MLP neurons of a small language model. Each row is named by its layer, matrix (gate and up: input weights) and neuron, and shows model dimensions 64-159. Each number is 128 + 32 x the weight over its row's rms, rounded and kept within 0 to 255. A neuron's up and down rows have the sign that makes its largest values positive.
Before each neuron's rows, "fires after" lists the tokens most often just before its 100 highest values on Wikipedia text that the model never trained on.

fires after: "m", "L", "M", "of"
L6.gate63 [148 113 155 121 170 164 151 148 109 155 170 117 159 156 162  75 122 149 164  98 161  73 113 164  85 157 154 134 124 138 168 193 143 140 108  91  48  59  42  94 133 169 162 111 100 117 127 134 135 159 168  80 102  99 114  95  77 182 151 161  97 152 191 155 175 112 134 111  80  96 117 147 157 169 143  97 129 147 149 158 160 154 176 132 173  97  73 182  89 101 149  97 116  98 161 163]
L6.up63 [160 134 187  99 106 129 152 111 161 136 112 149 149 205 166  86 122 144 161 114 168  88 123 143 118 104 171 116 111 149 197 102 120 142 163  85  93 106  90 102 107 150 137 103  92  96  90 126 115 161 127 123  66 139 150 130 111 174 104 162 132 135 175 114 174 117 144 134 118  77 154 152 132 134 179 116 116 120 149 155 228 122 166 129 207 125  99 140 148 128 178 113 131 117 163 139]

fires after: "J", "a", "f", "R", "1", "("
L7.gate66 [111 132 134  65 112 185 112 134 153 125 175  86  67 144 126 114 125 102  92  94 123  94 139 112 170 115 143 141 204  89 177  88 140 124 135 140  98 110 108 170 142 142 183 115 168 133 166 100  96 156 171 153 150 130 116  99 133 163 175  94  96 162 135  96  79 145 114 154 119 128 139 118 104  95 104  95 111 132  60 114 130 106  95 111  74 143 138 143 155 131 169 107 103  45 116 120]
L7.up66 [148 108 131 111 139 101 118 137  41 117 145  98 102 137 120  91 164 109 118 158 155 126 157  49  93  70 131  85 148 146 150 195 144  79 151 141 119 129 132 155 149 120 185  84 120 123  97 144 121 123 168 170  84 100 193 114 177 131 117 125  83  94 107 149 113 104 148 106 146 106 110 150 110 145  57 127  98 130 107  89 164 154 149 132 145 155 133 177 134 109 126  68  55 141 157  83]

fires after: "C", "N", "ec", "n", "T"
L8.gate161 [128 142 197 117 136 127 106 100 110 118 145 154 141 112 147 158  82 104 134 146 149 100 127 101  65 147  98 168 127 126 123 112  97 186 161  77 101 101 101 144 167 153 143 104 134 113 170 119 114  84 126 141  93 184 108 118 139  91 216  95 103 155 161 148 140 133 128 163 119 155 155  85 100 126  92  75 100  70  59 163 194 136 139 157 150 187 113 148 167 135  91 160 178  83 161 130]
L8.up161 [122  63 123 148 120 156 128  99 136  67 157 127 195 182 152 132 157 138 135 162 114 105 177  91 118 101 137  87 111  76 145  98 181 122 106 182  99 175 159 127 133 143 117  40 138 117 122 151  97 116 120 132 166 174 156 108 176 163 154 121 118 161 189 117  76 127  96  99 124 136 162 144  97 117 123  59  75 133  91 128 168 140  95 133 101 153 141 147 101 133  85 120 157 155 138  87]

fires after: "t", "N", "ec", "19", "er"
L3.gate117 [145 147 106 107 122 139 178 119 116 121 104 143  86 137  48 135  93 154 107 147 118 149 135 137  27 144 120 103 132 128 134 121  48 108 140 105 127 157 126 124 118 122 141 129 138 133 159 146 109 133 111 140  85 123 136 134 147 186 140 115 150 157 127 156 129 115  97 166 138 173 102 204 122 155 118 126 106 137 138 119  87 151 123 190 115 152 141 150 137 154 112 138 126 148 106  63]
L3.up117 [ 95 129 164 127 112 108 143 120 115 210 134  41 216 135  38 137 123  88 141 162 108 114 128 126  87 126 159 139 106 155 132 139 131 179 195 117 115 137 164 115 115 124 174 113 121 201 157 120 137 138 101  99 162 128 119 135 164 174  49 111 138 116 130 157 154  95 149 137 132  81 111  95 100 149 144 120 118 116 120 125 123 109 145  60 161 168 137 127 161 106 147 137 161 110 122 111]

fires after: "m", "| ", "ir", "M", "P", "ov"
L7.gate171 [ 86 110  92  80 103 140  99 154 136 131  39 117 112 188  59 114 133 147 153 145 145 169  98 126  69 113  92 157 107 178 139 125 102 115 101 144  93 140 108 135 177  97 144 140  96 133 140 158 223 126 120 170 167 126 117 179 116  85  90 116 104 159 151 113 203  88 157  97 194 111 157 139 135 123  96 148 112  84 182 154 125  87 112 147 141 142  98 145 172  76 121 108 102 147 122 127]
L7.up171 [140 137 100 106  80 145 145 102  87 100  85  79  81 108  79  90  90 144 123 130 126 110 102 113  82 128 121 158 177 180 147 110  94 139 108 149  78 123  96 130 186  33 149 115 100 139 119 140 132 126 103 104  99 156 119 150 173 156 115 113  91 162 148 132 162  83 102  60 190  77 120 125 146  64 103 159 134 164 116 123 143 113 112 101 137 142 147 123 138 112 162 114  63  78 161  79]

fires after: "ec", "s ", "w", "y ", "be"
L4.gate143 [135  78 137  97 100  74 144 111 134 102 130 118 131 122 135  76 130 175 142 134 143 184 130 115 178 134 104 140  86  89 112 119 133 113 112 161  79 152 113 121 160 158 130 125  98 121  95 114 167 151 159 121 107  91 166  93 131 148 101 179 185 138 148 104 123 161  91 120 171 171 133 140 162 110  58  73 162 161 122  91 110 157 161 152 154 127 141 130  86  89 115 157  89  80 166 160]
L4.up143 [128 135 124 135  74 123 101 127 149 173 118  32  99  37 107  51 111 172 142 144 149 134 137 129 229 122 193 107 129 152 116 141 164 157 123 105  80 179 206 179 120 121 141  89 143  92 129 153 131 168 133 143  57  91 143 171  89 134  94  98 143 154 105 112 102 163 161 139 149 112 106  99  70 116 114 146 121 115 121  51 103 137 152 144 117 132  93 108 107 116  75 145 174 119 138 125]

fires after: "ol", "t", "o", "R", "c"
L2.gate81 [100  71 170 153 149 118 121 139 148 127 123 151 179 165 151 115 109 115 158 110 111 131 112 167  68 159 149 153 167 114  77 141 102 140  96  63 140 140 155  93  64  90  93 159 101 106  82 106 106 133 124 165 137  86 119 118  87 134 105  97 127 122 142  44  29 175 121  80 138 156 185 107 139 116 171 110 178 174 157 144 126  95 159  75 126 120 124 144 128 161 131  91 172  92 151 121]
L2.up81 [104 156 128 128 121 128 136 135  77 139  99 134 117 140  78 109 108 124 134 140 133 130 127 125  78 151  86  84 115 109 141 145  92 153  47 135 159  83 150 116 118 134 128 104 150 155 112 127 151 118 118 137 144 134 130  73 100 199 139 151  80 146 123 159 131 144 180 196 190 103 151 162 168 155 175  83  97 173 123 108 156  69  99 177 142 124 151 112 131 141  97 170 119 131  89  98]

fires after: "c", "st", "ou", "or", "R"
L2.gate13 [140 124 141  67 142 130 147 126  87 122 165 158 181 174 138 129  99 134 128 135 136 119  79 115 141  62 128 141 106 143 142 106  88 117 186 148 166 193 156  76 212 124 116 113 141 140 114 154 123 165 164 113 158 154 120  94 191 131 165 157 118 137 106 110 117 119 116 123 140 123 173 111 129 129 109 142  96 151 181 117 114 162 171 110 111 137  87 117 167 175 125  93  71 118 156 125]
L2.up13 [146 116 177 150 116  84 142  96 101 157 182  89 113 105 142  40 165 131 192 135 199 185  99 162 128 157  71 141 112 154 127 111 122 112  96 153 128 118 165  80 120 127 121 146  76 108 136 102 166  84 117 159 112 104 156 124 145 113  85 121 107 149 143  70 154 159 123  87 158 176 132 153 102  76  76 161 116 103  64 127 157 126 102 129  98 135 216 103 161  86 145 112  90 107  87 153]

fires after: "u", "Mar", "a", "us"
L4.gate191 [107  86 105 155  53  94 138 131 154  90 105 151 110 103 133 134 127  88 103 134 114  93 110 127  93 143 118 109 152 120  87 131 131 146 130 123 119 144 147 151 139 150 135 125 126  38 101  96 159 134 133  94 141 150 175 135 180 124 145 129 151 155 124 137 118 137 121 148 142  93 111 255 135  33 112 135 138 122 138 107 133 125 186 136 126 126 117 114 128 125 107 175 120 104 128 130]
L4.up191 [109  38 128 112 139 124 135 153 115 173 111 182 181 122 106 193  91  84 161 148 119 138 151 120 138 125 109 111 103 116 164 105 128 143 150 123 137 100 217  89 112 148 146 152 114  73 134 117 123 124 117 163  99 103  75 105 150 149 120 121 112 134 106 147 198 167 129 140 132 101 102  44 146 255 169 117 138 105 130 135 156 126 129 115 174 100 105 171 142 129 142 129 156 134 104 140]

fires after: "n", "A", "t", "T", "I", "e"
L8.gate154 [ 80 141 114 138 145 110 179 119  96  99  48 139 119 175 180 123  97 113 166  93  84  87 101  95 107 135 143  80 105 108 116 121 186 120 127  83 128 136 106 156  87 149  98 245 123 131 191 128 125 104  75 103 155 157 123 138 113 148 115  75 115 168 107 148 139 102 141 109  97 117 122 107  97 156 114 114 131 126  96 111 117 133 170 104  81 118 136  69 136 175 171 136  81 165 141 153]
L8.up154 [180 146 150  86 160 130 131 129  95 148 125 112 124 131 134 151 214 114 186 121 168 121 116 210  98 136 112  91  92 154  32  99 138 143 122  61 195 157 109 130 143  87 143 157 164 121 161 111  75 139  98 121 151 172  91  96 153 137 114 135 132 101 158 118 104 111 144 152 187 148 130 143 118 168 126 139 154 179 123 104 151 118  34 154 209 164 142 173 104 212 133 133  95 160 124 167]

fires after: "|", "\n", "w"
L4.gate149 [ 65  66 120 104 136  78  57 147 134  89 234 129 141 111 151 151 112  81 132 141 176 156 168 115  88 137  84 108 108 160 160 137 166 105  95 131 125 136 122  74 122 147  79 142 124 126  85 149 138 155 150 117 141 110  89 116 138 121 139 191  91  72 172 152 121 144  85  58  91 118 120  99  95 127 119 183 125 175 150  35  98 165 136 104 172  97 153 184 118 121 101 109 114 119 168 125]
L4.up149 [100 118 104 137  91 162  93 154 158 120 138  99 159 147 190 184 108 150  96 144 119 141 109  62 132 156 163  97 175 125 115 149 154 107 121 162 140 113  84 125 112 169 106 138 119 143 124 109 152 168  79 126 110 128 109 118 127 100  71 135 109  84 156 119 148 168 130 129 112 129 137  82  77  80 105 133 130  61 157 148 140 179 120 148 179 169 159 115 134 120  46  88 157 124 124  98]

fires after: "M", "m", "v", "ev", "ov"
L8.gate24 [111 137 118  57  81 144 227 129 137 124 145 129 151 107 125 162  98 134 106 105 201 140  77 110 149 151  96  89 118 134 127 167 180 105 160 101 132  90 176 122 104 157 117 167 124  85  98 120 126 148 167  72 166  45 129 134 131 154 101 135 115 139 111 118 153  94  89  58  87 149 145 118 105 134 148 134 153 135 120 114  92 174 211 136  74 115 118 142 154  92 150 104 103  85 123 101]
L8.up24 [127 175 138  94 160 127 126  66  72 118 157 156  95 139 115 152 114 107 120 158  41  89 187 149 116 167 128 191 178 116 148 144 109 136 131 119 137 131 116 115 139 100  74  99 175 131 134 143 120  98 116 152 136 168 123 153 102  80 155 128 140 108 150 175 184 195 177 137 137 141 120 112 159 127 180 133 179  96 139 150 150 171 109 128 124 112 112 149 106 124  68  68 152 154 106 193]

fires after: "w", "th", ") ", "re", "o", "n"
L3.gate88 [154 109  98 181 126 125 172 128 123   0 134 126 171 121 159 135 139 192 167 155 134 141  59 103 102  97  93 116 137 121 142 106 126 144 172 148 155 133 107 137 143 118 144 134 171 177 155 115 138 125 146  99  56 140 193 132 116 142 122 130 136 140 140 166 152 121 157 129 111  87 132  70 141 131 128 153 129  98 156 112 185 114 113 111 148 115 137 148 155 105 152 126 111 135 140 199]
L3.up88 [174 157 129 203 131 135 100 107 140  85 156   0 150 143 126 104  66  76 108  70 119 110 156  92 105 112 101 141 103 176 141 106 111 118  73 157 160 143 155 122 156 139 105 157 133 208 136 110 105 151 101 120 127 115 111 140 143 170 124 108 148 115 133 161 118  87 131  86 128 100 107 117 160 140  95 149 102 133 126 126  92 117 106 135 128 135 172 112 131 129  97 106 110 146 129  55]

fires after: "| ", "\n", "1", ") ", " "
L3.gate167 [ 97 101 129  85 115 111 102 190 175 163 145  64  96 102 137 127 126 140 124 157 160 126 179 109 118 145 135 142  94 146 193 119 159 103 115 145  89 130 155 124  94 106 132  95  89  77 126 116 108 129 182 133  99 124 144 104 168  61 105 135 142 105 154 202 162 197  80  87  95 106  76 206 111 139  67 105 124 114  97 124  88 124 119  70 154  79  86 145 138  78 181 139  75 132 142 128]
L3.up167 [159 108 123 163 133 151 141 147  93  96 175 157 211 129 169 144 126 177  96 110 158 106 132 182 138 157 153 192 113 171 116 113  64 162 218 132 155 127 131 111 150  89 141  92  90 117 134 154 126  88 162 139  90 115 126 120 140 118 136 132  65 119 150 152 132 134  77 111 151 162 174 118  91 134 210 142 109 159  94 144 158 135  80 116 180 154  92 124 165 130 193 157 110 138 120 162]

fires after: "ou", "the ", "was ", "s", "or"
L2.gate94 [ 39 223 135 149 152 116 148 156 124 137 127 140 173  76 168  96 111 169 172  98  75 124 112 132 148 121 155 165  97  86 121 171 132 110 145 164 113 103 151 141 125  95 121 128  87 148  74 157 134 201 180 102 151 185  77 125  99 111 105 114  95 129 148 123 130 135 139 138 157 116 120 114 126 149 161 174 161 173 119 142 134 205 106 140  78  99 120 135 111 104 115  97 122 196 126 123]
L2.up94 [146 115 105 137 144 150 105 119 136 141 136 138 115 168 140  88 145 145 114 189 124 161 163 155 105 161 105 127  91 103 154  74 121 122 194  78 120 135 115 171  69 108 135 132 129 133 126 122 159 169  69 129 116  78  70 121 136 101 116 139 133 105 171  84 133 107  99 127 137  98  65  83 161 151 182 112  78 121  42 110 143 133 106 113  56 127 161  75 109 189 167 164 162 125 111  86]